Part of a small language model's weights: 8 layers, LayerNorm before each block.
MLP neurons of a small language model. Each row is named by its layer, matrix (up: input weights) and neuron, and shows model dimensions 112-207. Each number is 500 + 50 x the weight over its row's rms, rounded and kept within 0 to 999. Numbers have three digits each.
After each neuron's rows, "fires on" lists the tokens most often at its 100 highest values on Wikipedia text that the model never trained on.

L3.up406:472498451455539489518520575570388501540487475529577452557499528536438550524550514500497513385506579438527450401547443594493433513463478495529527496536542582511511527502467496417470460558527505545460515462537501500488570446455506547579536497516518556512452495432507543485432508475495473496
fires on: "ed", "s", "es", " of", " a"

L3.up697:413483497494556446520442444584473545516503435564555449503363443520505494390472476453576556447381505472542475620581461422461560489522471438558588414579465533497454454464480549491440486427430510512508502500584464494511476478535594489483466535536424455476403550508539568435426482546394446525
fires on: "ak", "iss", "u", "ines", "t", "it"

L3.up898:372562451464596433523515556550614513584572419459446517532444519426408521491566497589501456506523503552486520440428463548506456465452521520422496448462545586523381523483535551458469563442503510504483508522537372430629426503529521551385516511486523537505539614540438438521530462518395498424
fires on: " pl", " Pl", "io", "s", "om"

L3.up932:520491488486558471563568501607458521445516475516407491515446491529562445507567510517572449430390547529463473529478517617409496535551422620578519494574503557507443519480529596538504538524589464521390491475520541495452384411474517507517468532488490531554517561556536571439489474463497447518
fires on: "ing", "er", "l", " that", "le", " July"

L3.up953:567502438494497456543462475492476541523465560570516493481485412481509521408581610579546509489383487498613441478585502527489490520459525537521476483466529601490466489505508538447473507471598531510531537501464533453546489440490501427502476618482538528564478599476563457671485484507471456501
fires on: " st", " ad", " sc", "ar", "ur", " sh"

L3.up253:462448458483545444400507512558537505438521495541478513525522418501567552466591545449587574495523458573541426531556509502499537400473589573493584452453480555371461570498566542439479459426445549554633572515524499530605484518458440492472479537546441487575550436486478533588434372485434534525
fires on: " and", " he", " who", " also", " have"

L3.up643:529466447439533448650534507506533526531548469544480507483435469481501434538536561561545491522510541445530586450501586521529411619505510626463449524516459570524426522473471571472532476438536556506622526450423573534558397463379534456516425547461550524480470516470478514479482371485526421535
fires on: "ers", "s", "ations", "ts", "als", "es"

L3.up990:452450453432554493559593471493542580463508515534497589461524465427491419506567508477485480444477502491534553451496420509480426510485440488524526504520556553545464567533501582479398462434451537407564558380551373489500427481499415450565496479538599500595482546470429529414478485527492490487
fires on: "tern", "y", "-", "o", "as", "n"

L3.up849:476513516429510509554527485595469520498527564536523533530550427407508408463531505487549421550564518536506674517554526592431494476508442505499482447509461565488497565466551468415447520497449506535537446475609516445487418530501469464584410503526525508518462559417496473525478455542424521519
fires on: "n", " later", "c", "t", "ing"

L3.up274:421518536542474520513474478521498558580492444492560535571447498594497520490528504533568494465505611617540511501495416528452504540514423554510533454555446510484502529468466480519493462473581437500445540476400458449575433484473662497428461466559532464530454426425509613494494532500498564572
fires on: "s", "u", "es"

L3.up865:596549458426514475508528515440607377540487497485482463490427512558491421525501439501593435530510457431488542471596558541478469615473433495405509454508537448481463603463474611421500439531578424460594467513544437534427460569471512508418419491488489446451486518592468431450517584519426535509
fires on: "\n\n", "at", ")\n\n", " (", "it", " "

L3.up560:482487516469505432495535498490480514554531561483491504574533525451573376512544466581460415447518558558532504513544419609449513513510480550481504485493454491537530493511465584440490456506478418442531502447552499466411535447515526494427473519496490535637530498588462485485454527573573528562
fires on: " sc", "at", " att", " rem", " per", "rom"

L3.up944:602470535510580490420561465535427537426448491505477510430521478522512416495544481494480511439491522492481525458614504457439540592508478415515631526423566439430523570515523494446464532476467552520541501406594480489540558452507534566579476585477562480550481429470481414539441492524490437511
fires on: " of", " ", " to"

L3.up118:528478512489533515463549584449558588504505578508456597524461543535520526488509467506502342490333492505444448390520427530449408566532458543473562468477547584503411531448501467431516561650453473400514540444478461494475495481494395566526543575509506454515499495567572507479511474477530518461
fires on: "ing", " comp", "s", "p", "y", "e"

L3.up141:479431563423547433468532507529482599386494520501501521567542571482489510445591554579509541477462521503547442511579501551491463481447471535531523426437510584499458605482462532513493504420478513513527541432485463494493534502472631494501466619442457589509515512427525472630565408522417571472
fires on: " |", " |\n", "le", "|"

L3.up361:493535443501433463467504511464563654569464576476550522500514393494492429441560488479478411504489520438527505453587456439540488461541432492492579556474524430474501574511481461390450500433427531510525514448497453395560505487512461548489481537503601475503443409436530515573429395564561483460
fires on: " on", " cont", " E", ":", " and", "\""

L3.up608:451610500547488465459604505447504530556528496569372554427461435497480520504520512555461513470528491509457469496468528536595410452541458512436470514481522511483478600468481533522529449496532391597525493498510516544423481445470514514494445497536541536580515521472401397521495524548522493534
fires on: "om", "g", "ist", "ic", "\n\n", "od"

L3.up598:477500465432536406442497604478565445465626530481422518575522580505486489451507556561429644526592495483510548503526519490566414488519517560495574483500491513522491570522492466418521516505562491520502536479506432513516335505496481598616426538464499536530506599488461550414539504535519543435
fires on: ",", " ex", "er", "9"

L3.up745:477544372461554454595525510581473550539542460563521556487492517482481554525624509507540427495493484474612473587499491474601563485484466508516627408479494439506429489465547455397504515466407507505484523428455465446517501562499573538554480518493528540492503493567485464519477526519491493472
fires on: "ed", " and", "i", "-", "\""

L3.up774:551511477488554522483572522528462412516530394573414551556530509626578433455568515520489435461469489578616457647501494534488495467559432466566553418545459527421414490526481602457488528504511475511426465518519490515476419503516454507529452557509493512578592530494488410538509474479411474554
fires on: "C", "c", "ife", "ind", "ound", "ity"

L3.up916:566461440500561500618570546454472493419474540508432487471439424450500495506518477484489455541445474542478482452618522474567526550503451505581608529497390444528417442507456579486429538441455655465495461447469521531463519483419509523531453566390503496532475514463535591487498381562492503489
fires on: " the", ".", " to", " ", " his"

L3.up748:473470515469471555552522535580489572510535526496527581514387514468558510404501517548515460455525541466492595497470462453573500584482479497519543426462432466485498470531482509490487514470412537520464487380425518523569481532501381384517468523521556545486564475562524435432412469428479522456
fires on: " S", "9", "0"

L3.up1019:475490480476563463477476591450449498493474496610483495485472460535502495458545584466554635402595538429539540540504490447523483446479428595578530398518492581493440463470438643538509531422542538476555411409519471515488390467415563509394424520472486514415530509514555453498544520594546615603
fires on: ",", " and", "ly"

L3.up524:462534486453546504453531474521467485536501616487508494544368437563497577490469516522514550513506474486533677506516479544519575509533576515421538538450555466500511491486509475456488479492492525463506429560461495483536431506543490434426459547493504561558407494454564523579387471508503590463
fires on: " rec", "nt", "ol", "ec", "ant", " Col"

L3.up712:443651498508509516618547532469498534578499565525551515478430425528426493553563530540593554424517499456469553531470540469454424593536473434457565555435435523541508578490518509430473489456481564507480513530461445470545468481486524596492507501551520541544582385453623441488569430488559473496
fires on: "uch", "wn", "ar", "inal"

L3.up766:464562480461499348540530525480470592477436519576470446495488483529518501480612521484565559475430487484527520468554467571486500630538507501486442390417438468428497496460479474486431507460481565501488478350581427474466398445568621497538423538416518441544518545505543550568405455538475554582
fires on: "A", " A", "fter", "y", " |\n\n", "uring"

L3.up14:460412513479449435426489512531495510496528439591559591582448470535449510494498490556435394525504550558513488473543491498513600521479437518422540482508399504443446564517563455487478479520588511586539455507538432510472556415528499511470557508577529424553534522432505544508478475517530572582
fires on: "ow", "s", "ot", "y", " more", "p"

L3.up189:523515461498530451449551517477412386470493410505500522479461487591485470507510532482509519479513544523594571430612478449526529543484537519606500370516411505449385507479472555493462501517514541600557444448525486507476457472469503390429436506478418535500462493571512507485544449603493479544
fires on: "il", ".", " Ch", " by", "ep", " in"

L3.up433:423474464490550501431513479630468565538573552484570635586451486545534488467500491485506461472454537472500432562432557544447475431493566603399452389506498536480430485447469478433466565445435429599550451404536472489546484491498568413505569501540440558538483473510532519526407490535471531466
fires on: "t", " of", "u", "ab", "s"

L3.up289:477493462535485514532506499609427521519499584527509546436344490553422466511481580517598505491522581475506561566458564536532471471506594508506556469564485458495457502469518502507472498572556431455495538472485578597505511485507474412545545507389436539543484527491522440528437465550496489523
fires on: "l", "ad", "ro", "k"

L3.up845:343513451487473454511509509552421486597475467562525585497550454476479550565568599472523534520466509540511464413510509511483435557449500493503550459521464558524531553553509555538376436407475494530519567462474462427460454475497541422448464528618503588474527513504612533494487433505459517604
fires on: "if", "s", "cess", " that", "use"

L3.up215:460572501522451517460528591493462499479520515506526578561431517511434513526536493526498528478464620431551636432541481540551477485507493503449566485470534552502477475545460421399474505521552508598577483457460548480473555514525421497540454498511452483582476534539566475533323495499525551441
fires on: "th", "t", " gr", "ath", "b", "ol"

L3.up33:493540508518513498464559412475447448529441562505384548523435444610512537522511464470579461451504486496569570606471476636483480550569545568493613400547534434520481486402477509546539495532536495540621605502525529578501554465482529455493505508459525526515576483472472567405411526512465516435
fires on: "k", "d", "n", " ", " -", " and"

L3.up390:423535441471509514529498536578480446536492484541576548505412575485460414490570476470560482502433496424455581468539545483488353457523393542526576464507520631530413587493497529490482410526498490529592437487550454537476482455565507518501527486555488503471409541497506500562479395521506511593
fires on: "'", "t", "8", "c", " its", "1"

L3.up340:522542501506422430553583500475482546492464446549377471457492503565567545425535506439472608390469532531517543543464521470518561580556476545552461422453526429483485537492499580512488508507499540425474524547521312452491565588516593510353534567531463503433528434541443598562500474499470560444
fires on: "or", "ay", "el", "oll", "ut", " to"

L3.up360:543434484510571520437554494503499541527534503536433573528463613565543479478475524508555442426501549476492630540554539611433397518496500516549487491499581465445471551474512473458550584528482517538479502451518493450535472536531499469408509524459423500487445463470458538472490541504528522464
fires on: "ect", "at", "ct", "ill", "ult", "art"

L3.up43:484502385448466527572471539562390474524483546502537549505530491561635546468517474499508482492480535419591480539498479585476492564592491509617558454450481465465528491427538561447408418567522519500511502473528506528561541527469550485561428486427474453506517547530537448527361536504537543469
fires on: " of", " ", "ed"

L3.up871:454488426523512514492549528465440551594532493577504543411480469581570499478519517483543586499426508559520509451463502587424456507548400427439541464513471619416509571432610574470501524616543504499500550497509446412477461425474497527481419529508478478479602516382483583659487557502547488453
fires on: "or", "ic", "per", "ell", "l"

L3.up54:460489492515464428425543524515427535523495477607534466524533536564438461602488522454566478471500626524480520441547451522535438452519547516472502497484507460408512475414425473536450506465534467630525523416626495400550471472489542480431515472490484510515579496583422464513477497551525532541
fires on: "at", " April", " May", " A", "il", ":"

L3.up996:451465518526581425552530493450411467544478508576524503418481492557475389510529499500544513476467485453565507504471513549467407586488458573479556497472555591470555589469499454543486564545570556477620524533470436500455466464351488512422501539411515560430524555526509492430535521509523417433
fires on: "le", "al", "4", "one", "ose", "in"

L3.up597:435480551518549395581475456496475518498519537532435504533500511506442495366558512432492562532400526462522486532542511574437434556483485463483542539463611537491505487466461472515428527471502536456564550449571407452504410452541555539442476565550422470582519536478430469573484499507457485477
fires on: "ach", "ar", "at", "ac", "or", "p"

L3.up275:480542526525483474496561545580498588505493548541449549538486445574532535476436509498541506523480471573487611513473485455522541495514526533387552490402538583440452490460451498513435511496504511608590499501516546508472461541426504487542478478478450387539442595525582554542549425485377517442
fires on: "ly", " o", "ing", " and", "ib", "ch"

L3.up1020:459470529486527499452525494594485590481564596506453520494501396498504490559516464496551585490564507460636554526495511563422453519429549533412453544510537424499535515473559512559491530508579534485455522526466504387582517561476478490575446507524479508547511496493581479473477490448521483395
fires on: "ed", "d", "ric", "ie", "red", "old"

L3.up323:467527533480459489500523543500425492463500542501470553479504572483507571543526574546437552419614621551506474460478540617493503557552478464468522470537623433487426506439486501489488472483524534514519513402505478535503528562560502518495471517515513500475536560505510571520412479491355525582
fires on: "s", " ", "ed", "p", " |", "y"

L3.up302:476461458438529398486503588470442431507464478472447479467598479518624408531489509537523518551455493597498493449529465533442594555464565514459583506414454487476515518397444599533478452545507481530568462445548513511566524459467501515518405573385489502461532488521569487525529358538496619522
fires on: ".", " the", " by", " |", " his", " that"

L3.up218:509517485510539468488560473500480600512475595501591511569520514483473496508491505503595491446428514433540549593509448546508482543459537462481500417426513573529557557446521447506509508548520501446576524446436495473514576524483400491535478514494466533533492460447541555521490431511501585485
fires on: " comp", ",", "r", " from", "d", "y"

L3.up143:512438481382535443537524545505461527511558487559485482541481500538529496514562479523513579341545529560574541489469441441449425522492468470508565481477444531413501494420528527349503505499480555452582458430519493497480432542469510396478494572548461566441514538400529564536497466541570586503
fires on: ",", "ver"

L3.up117:466473469484548466560527527387381498470550533558396477456448554511510583465579473596564547532453552544429490407522489566494408598493469438493540492421434496499456556480528504472485484506438553498448530428507380518532489504431468601473544509497525415452574534515526447521505431477402474540
fires on: ")", "ass", "is", "us", "7"

L3.up86:583499445462511453476550532552554449456539520517475502420404429519408547519518580531483486551540537504515528565516503430510540496516495495505538580461431399512492442550536481428481505528606430480491545456323518517491496491448506487514333516463457487482510576488475474508476503517466590498
fires on: "\n\n", "f", " h", "ra", "c"

L3.up991:562544535525528387512569475457442527553588513548439473595469521413490537502457474530507559535450600438481532444497445533526536449442487521402504504510541586516436566532500435568481404431505519536550456498613465562537404437500555559395458499475465427463540539460555511481496493526451531544
fires on: "al", "areer", "a", "e", "8", "us"

L3.up784:487490605429532457535477415580369478527495458565541514518532485534537440471538522522497491455487550500574520573477479587433460504510533516505473494431427508489523554410542509513454423556501534465554524454495521571488537564419476552571483495452468505418491549411591479494533555512547512525
fires on: ",", "st", " first", "0", " only", "ly"

L3.up198:453519520485569461555501500530506507551531528518523526615410460511529513481475481548508494418474452495551517504576525563540383513559538480539471537549530479516526581487450487562464470426556547411543555474470437380572529530516514565530522534559542541520506536434518486526433520416511534494
fires on: "pt", "ut", "oin", "an", " Man", "n"

L3.up749:399472391498476491454531534593470558573483530463364477538525475463508518413559559503475497393501532549583559547605451582488451479469493489552444436454531484542466462481405551533465523475489465530645498473637435465457528545531616467554456516487543436548474564563455508505441542520562522376
fires on: "b", "at", "ro", "ib", "p", " pro"

L3.up515:518480543533528515561621520501561577450515608451512502591545502467512521534543510477501468499540503557505461570526539523524531442467508470453690535546532528478555455502469462512509503497464565522512525416501439514574439408520627368478382508460522542587500450440481534555425437544505563386
fires on: " un", "nt", "red", " Un", " P"

L3.up721:542501447486450523492554528530488431495533438532524486479507490510446479533523469624469545500528495459552465492523468504549472549397517491432530482477518462448512539557412513523568548560491474500534546474508432446459443443455472489486490514509538523493566534531533450547520495509491483381
fires on: " by", "om", "\n\n", ")\n\n", "one", "le"

L3.up166:418462554536580485515569537477514469528600496482425551587509485569462531529489586418483434542618596490599510536540453545469538484522512557508541422466513618472484507483514542342524377511548533486566534516486500585500466407516513446480468607523454478564504516549454506470319440515531486471
fires on: "t", " |\n", "ok", "ed", "."

L3.up324:547569443468486396475571565394560545477542523562466500520519385602485550554537510519494473494390498456522482552512543518533502494553500526514516480450497467347503553528519444435452542519503483449474570455511439511454404473516508512499437483543487503519467457523363471453381522548457512408
fires on: " over", "ide", " by", " as", " of", " at"

L3.up563:509463426407467486471459532479523447465548504527534488451491506505512554407563527549546513495420558543564490457497520574496509445523494480540489443466393508476507459498395546502478545532583486566598448545367559564582537401458539554529437532422431500533471496500498425586487476504492471588
fires on: " found", " |", "ld", " W"

L3.up60:400465457538538504568526533571438494487610515485493485553403596431494576482479454547451495482525520498494522428511465554467465500509519559513569434496531490439492528482495506499458476496549454482446497435477462557515442593534572460486504466469473516437573520508483464507442534494493516442
fires on: "ess", "ed", "am", "ac", "ass", "os"

L3.up686:475582510482521528582484524544542471501510440588522484439467466550444511501530534553484444493447535583502492467557529373497450477452450591525507472436458469418465557514516492501468469531522488543567522513427460535469439511482636530531440532562586442520421540526482428652409483555504509475
fires on: " by", "\n\n", " L", " of", " E", " T"

L3.up661:525471538497527342385523566502462489548483473560440575478407487514496510532484547528537482538432479555444488583517545567499532570461495451439460524523514481568507420482459553525480570457449499455493502569554509501484544331509423395473552536450554491516465541498539529444506528543475465543
fires on: "il", "ge", " in", "ic"

L3.up181:543425504418493475509519619463400495535465668510547519510536511515538530528525513429533438448459591502568507405501542702548437550465507499498523475487572552431507539472545491439505528423469475526556453453459496475522489501460580541431371517507535453454588487569487474504483485465425519413
fires on: " and", "at", ",", "ar", " or", "o"

L3.up987:447544473553449515482539509473478476516509504520524531494496423509481504564454531516401545476490508495487507490546480487475465555520574542465547522419490506453496509503553540626476553483547525554486561418496394485578490527550487516503477524460431514537459432536605498519553425528458436494
fires on: "ist", "ic", "ian", "an"

L3.up587:547527499479414539517525547529474465474500566539489551458436536431517449526497516476580566393484466545499456496478478517433497507435547490492520461465589496500441532533526516457407624510457515506478440441552445517511478450445514587527540531441520500512449559462524495503544474548406488477
fires on: " on", " ", "1", " b", "–"

L3.up615:480511507487542525496417460575503473478452564565440507523506470546505478499519444421543516438447592447527533543490554481533384532593367552646499468559491465485436485514528464498435533485558500564538487455537513501465442363453603486389503539476427485490583545460482374514418451469547492469
fires on: " Th", "s", " to", " and", "ith", "ates"

L3.up1021:442597470518579427610534443533465547425525505504507666522481540530445514525488495489515448453513585437591551463455457543430459580454469479585581532540486458528496607528507509526484485441479388487519508439503492536431495500486621602496491463564528506542518497496550398435490489469521529436
fires on: "as", "-", "ter", " under", "x"

L3.up487:529560538465531496489582522442514425409611558488535479525430491500503440414558556516555568498469494612568558517503455537522415476514524502460556449455594598440544504492549477513440569530504527442536545498431474462480399556496536545507413514489487420505459474451457549546461481553531560455
fires on: "ant", "ual", "ublic", "ec", "am", "ive"

L3.up21:535529443495547503483576532470459511493511544546453536472455541568609540469526451511601527518567560495528507476578485414490449494566498495558441400557470520487509463428459620425495492570498549456491533469535502560455421452528556433339558576445514414488492530517500535501503488486424510440
fires on: "or", "ec", "l", "os", "ut"

L3.up203:414471467458496478485493499545429615469519550479502480549527477513580528422538476479523593538513491554498506532536448504543558490518529462506534341472478506439558457396464533532483532407494510478532477486584515423608527534554517460470516547420348397543515566444483558593504464626511538488
fires on: " ac", " O", " and", "C", "az", " C"

L3.up233:481519450450539482513457548418446561560510513528521482525450511525633449485542569492502519548570499563537475556547429523411400463518561502566460470504485536436446490506531497519514465468621514542533516422552538494482443501437458589489522561435458502585460468485545483554495520630557661545
fires on: ","

L3.up632:458510461501454479455471616457515499481571536535414521477492523459549436502506505469414470430418561534498461492479437514515389635525453603528627472475526543406492581515537512490468445605510491501490444478519541487482458491525476592430522575559420424496478475543483496596508413543558610498
fires on: " att", "re", " Cl", " cl", " cont"

L3.up664:534564570493512436485492565493539458539487504553533439519453578422569473512570481599407524508518512437564548516552431455515455654506483420416479496528536537428525471487520416508450459590559403450497529467500474511460438523475590623534506513497456540488423474552503523517463494526481535499
fires on: "all", ")", "er", "am", "age", "ate"

L3.up841:525543512544525440612514479491483472473485583507454489472473459461618457467597403526543454493505540510553509510471451534515501484580516575529495397441469486433500501453519646533481565442537500560507499432539530463548476467369513501523478509441582537481575485530568544434479494629533553429
fires on: " and", " or", " in", " \"", " ", " to"

L3.up970:429467517476469486554457447532477589491516580483558516517466441517493500555455561444523458480491609532453507546537478401491469478594502573456492440456471461554473474545523485486532444497546453480558564487432549469534501464489507416571507479482431456504384559472574489508436422502537515446
fires on: "S", "b", " un", "al", "ered", "t"

L3.up124:463521420517514488606527562509496545501505538521552586554530399486563542425611500575567458419538516517556558534500471500456493449478436476418485488446440461487418557475554524526443483431471451539453491473504429452494518476548492471457467549517515441474520545509582484501470553555552590501
fires on: " It", "y", "t", "ver", "ome"

L3.up737:444552419501441516474556483544372550505529556541415560487536446588522521486504598586491383436491439566544503518586521486394490482537431505446434472443529511484491507461464513522510541497644468499512574518503536514458412507453426549483516494496503581564564466450485482515372555485483474533
fires on: "ish", "sh", "ash", "ced", "ress", " r"

L3.up718:542529494483493546505537510499517516482542544472453536552515360467484520513560434564539525488439471495512550486565460463463418491479571364554450494479498534389582503481534527483498442505413464482443442464510456337440504550579495482528488502571494497506540544512447522558484420557514481453
fires on: " Sh", "oll", "ve", "n", " spec", "h"

L3.up732:444540498551506443524521528477437516502442497578512559502479555530480438478524510548424474472443549525582539489570407464514501501490525458483453416522488571518462475439396509512515525441475535551539468490500422511472388420517641481418550531510537457409475512607521564611541486514413501521
fires on: " B", ",", "er", "an", "B", "it"

L3.up940:444620561528496467559504496520521524465555487518481506512385492435375549523542512570472504533478520462508458527467505578528444502501486433566606553496541472388436522447527437583519482439549560469592566423543431518652485491546501510515543502524435488496576491480484490437493468597462522459
fires on: "h", "y", "an", "n", "ic", "at"

L3.up408:560382417472504537558550511542473523473573572535564475531458401441535521538514514517619480466616558460535469494495505510508490546497511411538562459482495549431531509536486546490492457481502480572493524464483497455572455530426521478536419522562470436498566450478544528514440473472449525360
fires on: "al", "h", " Al", " and", " S", " al"

L3.up321:496427469498566474479542521503447541442501561499496600515445493576497481550535536534527418523535530487505591529495487565573569506524435456448500491516557464482402573428491465648506501530471516529582451564471403597532510548481500410421479510477563477493529543531511461390340449448480489535
fires on: " |", "b", " and", "al", "4", ":"

L3.up1011:461440473463492426388548450500540510509516648530440550454486587468518472472460525490563562505494528535483535550531514560481471459474505461454445433439551424480441564530472473552455469446498518557555527562520538498563562550457443465429469551475484505452533497530483588546482525595517499511
fires on: "8", "ut", " to", " |", "9"

L3.up958:516537491511685479467574564560464531534584502518493566543528415603435539539512556512545481396502516549511505483564492450416468479485515517513544425488523497512441582533546455516583495576533492483566648370469418565525558450561501511472473479493499509490522478514504418528478486476393442528
fires on: "ic", "ian", "e", "an", ".", "k"

L3.up90:447430517510606498415503441544466480476525523512492465508445543574501384506570513542528454452516506475398547549485460561435567610494416518436489555513455521458479553508498511560588505557602441558462589436492505485571484462482488495504491524452459548579444476570492507491502564524525542502
fires on: " up", "art", "ort", "ot", "et"

L3.up801:538413520474491487560537480597446478470504400524513523492474507420546550492465487574603440494536552501548496656465452523525488520546545484511468534501556553494565525418507468461439410474514439426490565591551480525507514543562324398504449550475532479479530515461525435427461500514456420451
fires on: " his", " of", "9", "id", "0", "m"

L3.up137:471548414466414504467487519503440435491482504554453501494459390515506575522499521520539552498509522418620490528547499519500411524527536627476523551453607491463554472427528534390526385453519477477508510511462555540450502479443457404581514524515528455545500499562512534504476566538507491429
fires on: "ed", "-", "h", "d", "od"

L3.up734:510414557492409516536458525547452525530519549470527562455529520447476431525479562520468441494567594521491502495545515497522428530476454586641462443505604513539431507551509501569521478505534443526483507511618427415530539448456530487443413594521509444503480592551505490500424507503544581504
fires on: "re", "m", "at", " att", "use", "p"

L3.up501:459473495443503466466641454440605567461496586573493515501442558592541444559522566472473496476483453534455495492478494502606478514534504414539565554416583555477487593403566442508476471570622572469468565421525500580522572612505544570524505540475474410567512459486475472469490541493448446518
fires on: "ed", "up", " ", "end", "d", "ap"

L3.up94:514488420383467447472527481491496471434573507581550512436527459559635527610511560502498427619517506458492486542575524512524438396510490505460518508490481506526394462461589496464510473441616410435448569476517483555560439461479451519508439489584512557517465638489561507546454490550511542443
fires on: ")\n", ")", "s", "ation", "an", "her"

L3.up787:538574508488438458487502445507606436507518487553475459582462495507512449471594472521529415477506472518535571548474590511553425484434550462539473488398402445439454518575488559492490604503509472534568470519558523554457510447500516459534501485498466474465518573567520567542468568552493568423
fires on: " where", " when", "ith", "hen", "uch"

L3.up486:465467517488505507432542644461543457501546442524471547461394535479434485580493547553553434438424583449480596452498544433532536489542553546464570467490396464416504530512484542469535446579498601501486569528424514532433448478408485494460460582471529451561501544457534504531472387463461524509
fires on: "uc", "en", " c", " W", "′", "g"

L3.up347:505510578503506485534435543573510472460528453539496527443454509457475405534459477548457521387364562536510501559498507552418528483520438545495458513527523456454289447493508516432434483454570432535514378510483474465430512428454461487485520506497435558507439577583598570470502560528464497469
fires on: " in", " of", "l"

L3.up658:507516418421513468410648539426503450462587510555463472442459535505523510490527563526470564404458523484514508459522571498590449513587475519491488475475444440431538560465487455487503591572518513472589554417530509564531550494393557494398464570464394483477581511493366499510399433495442488498
fires on: "n", " can", "N", " by", " n", "ies"

L3.up403:446480542439488488511557568549533526428506458508553510461460499484524447518490523525425578483399541642486492515533443497536449639480503550469501511541506479475472513500470473524506455418534524578511468452460441528479467286482502536564488553433601446496482536549652485512543500516489475486
fires on: ",", "\n", " B", "|\n", "b"

L3.up522:402620466442527464503485466570495470572667412468537610545465556473538481524606529545436465468543507512492465575457525538496512456516480553441471450398496527521557525525564480495524461433468430538473555431526483552473429449440493616495468541531429480577444450554506427507528530505509520498
fires on: " th", "ist", " second", "om", " first"

L3.up310:452559539455579482590527487466483482488532588538514567392521581514451449458517643576425521500546500597500500445547472482477438506506469525474499505527431521493454532438520526532478552485588566491528588490449469553557445401381525564429446479529511534444432441398454497567455498476510495466
fires on: "es", "al", "ess", "1", "ts"

L3.up200:468542503437513500498539469425504450528543566556573505515491475586504476568511502585487479486592566480475501464562547642413492530552493406514475544473408483489456603470525481472421494374470499488610534506566506548489536465484488464448416479498507546504483535502494563502484426494491564463
fires on: "at", "ad", " can", "ot", "it", "as"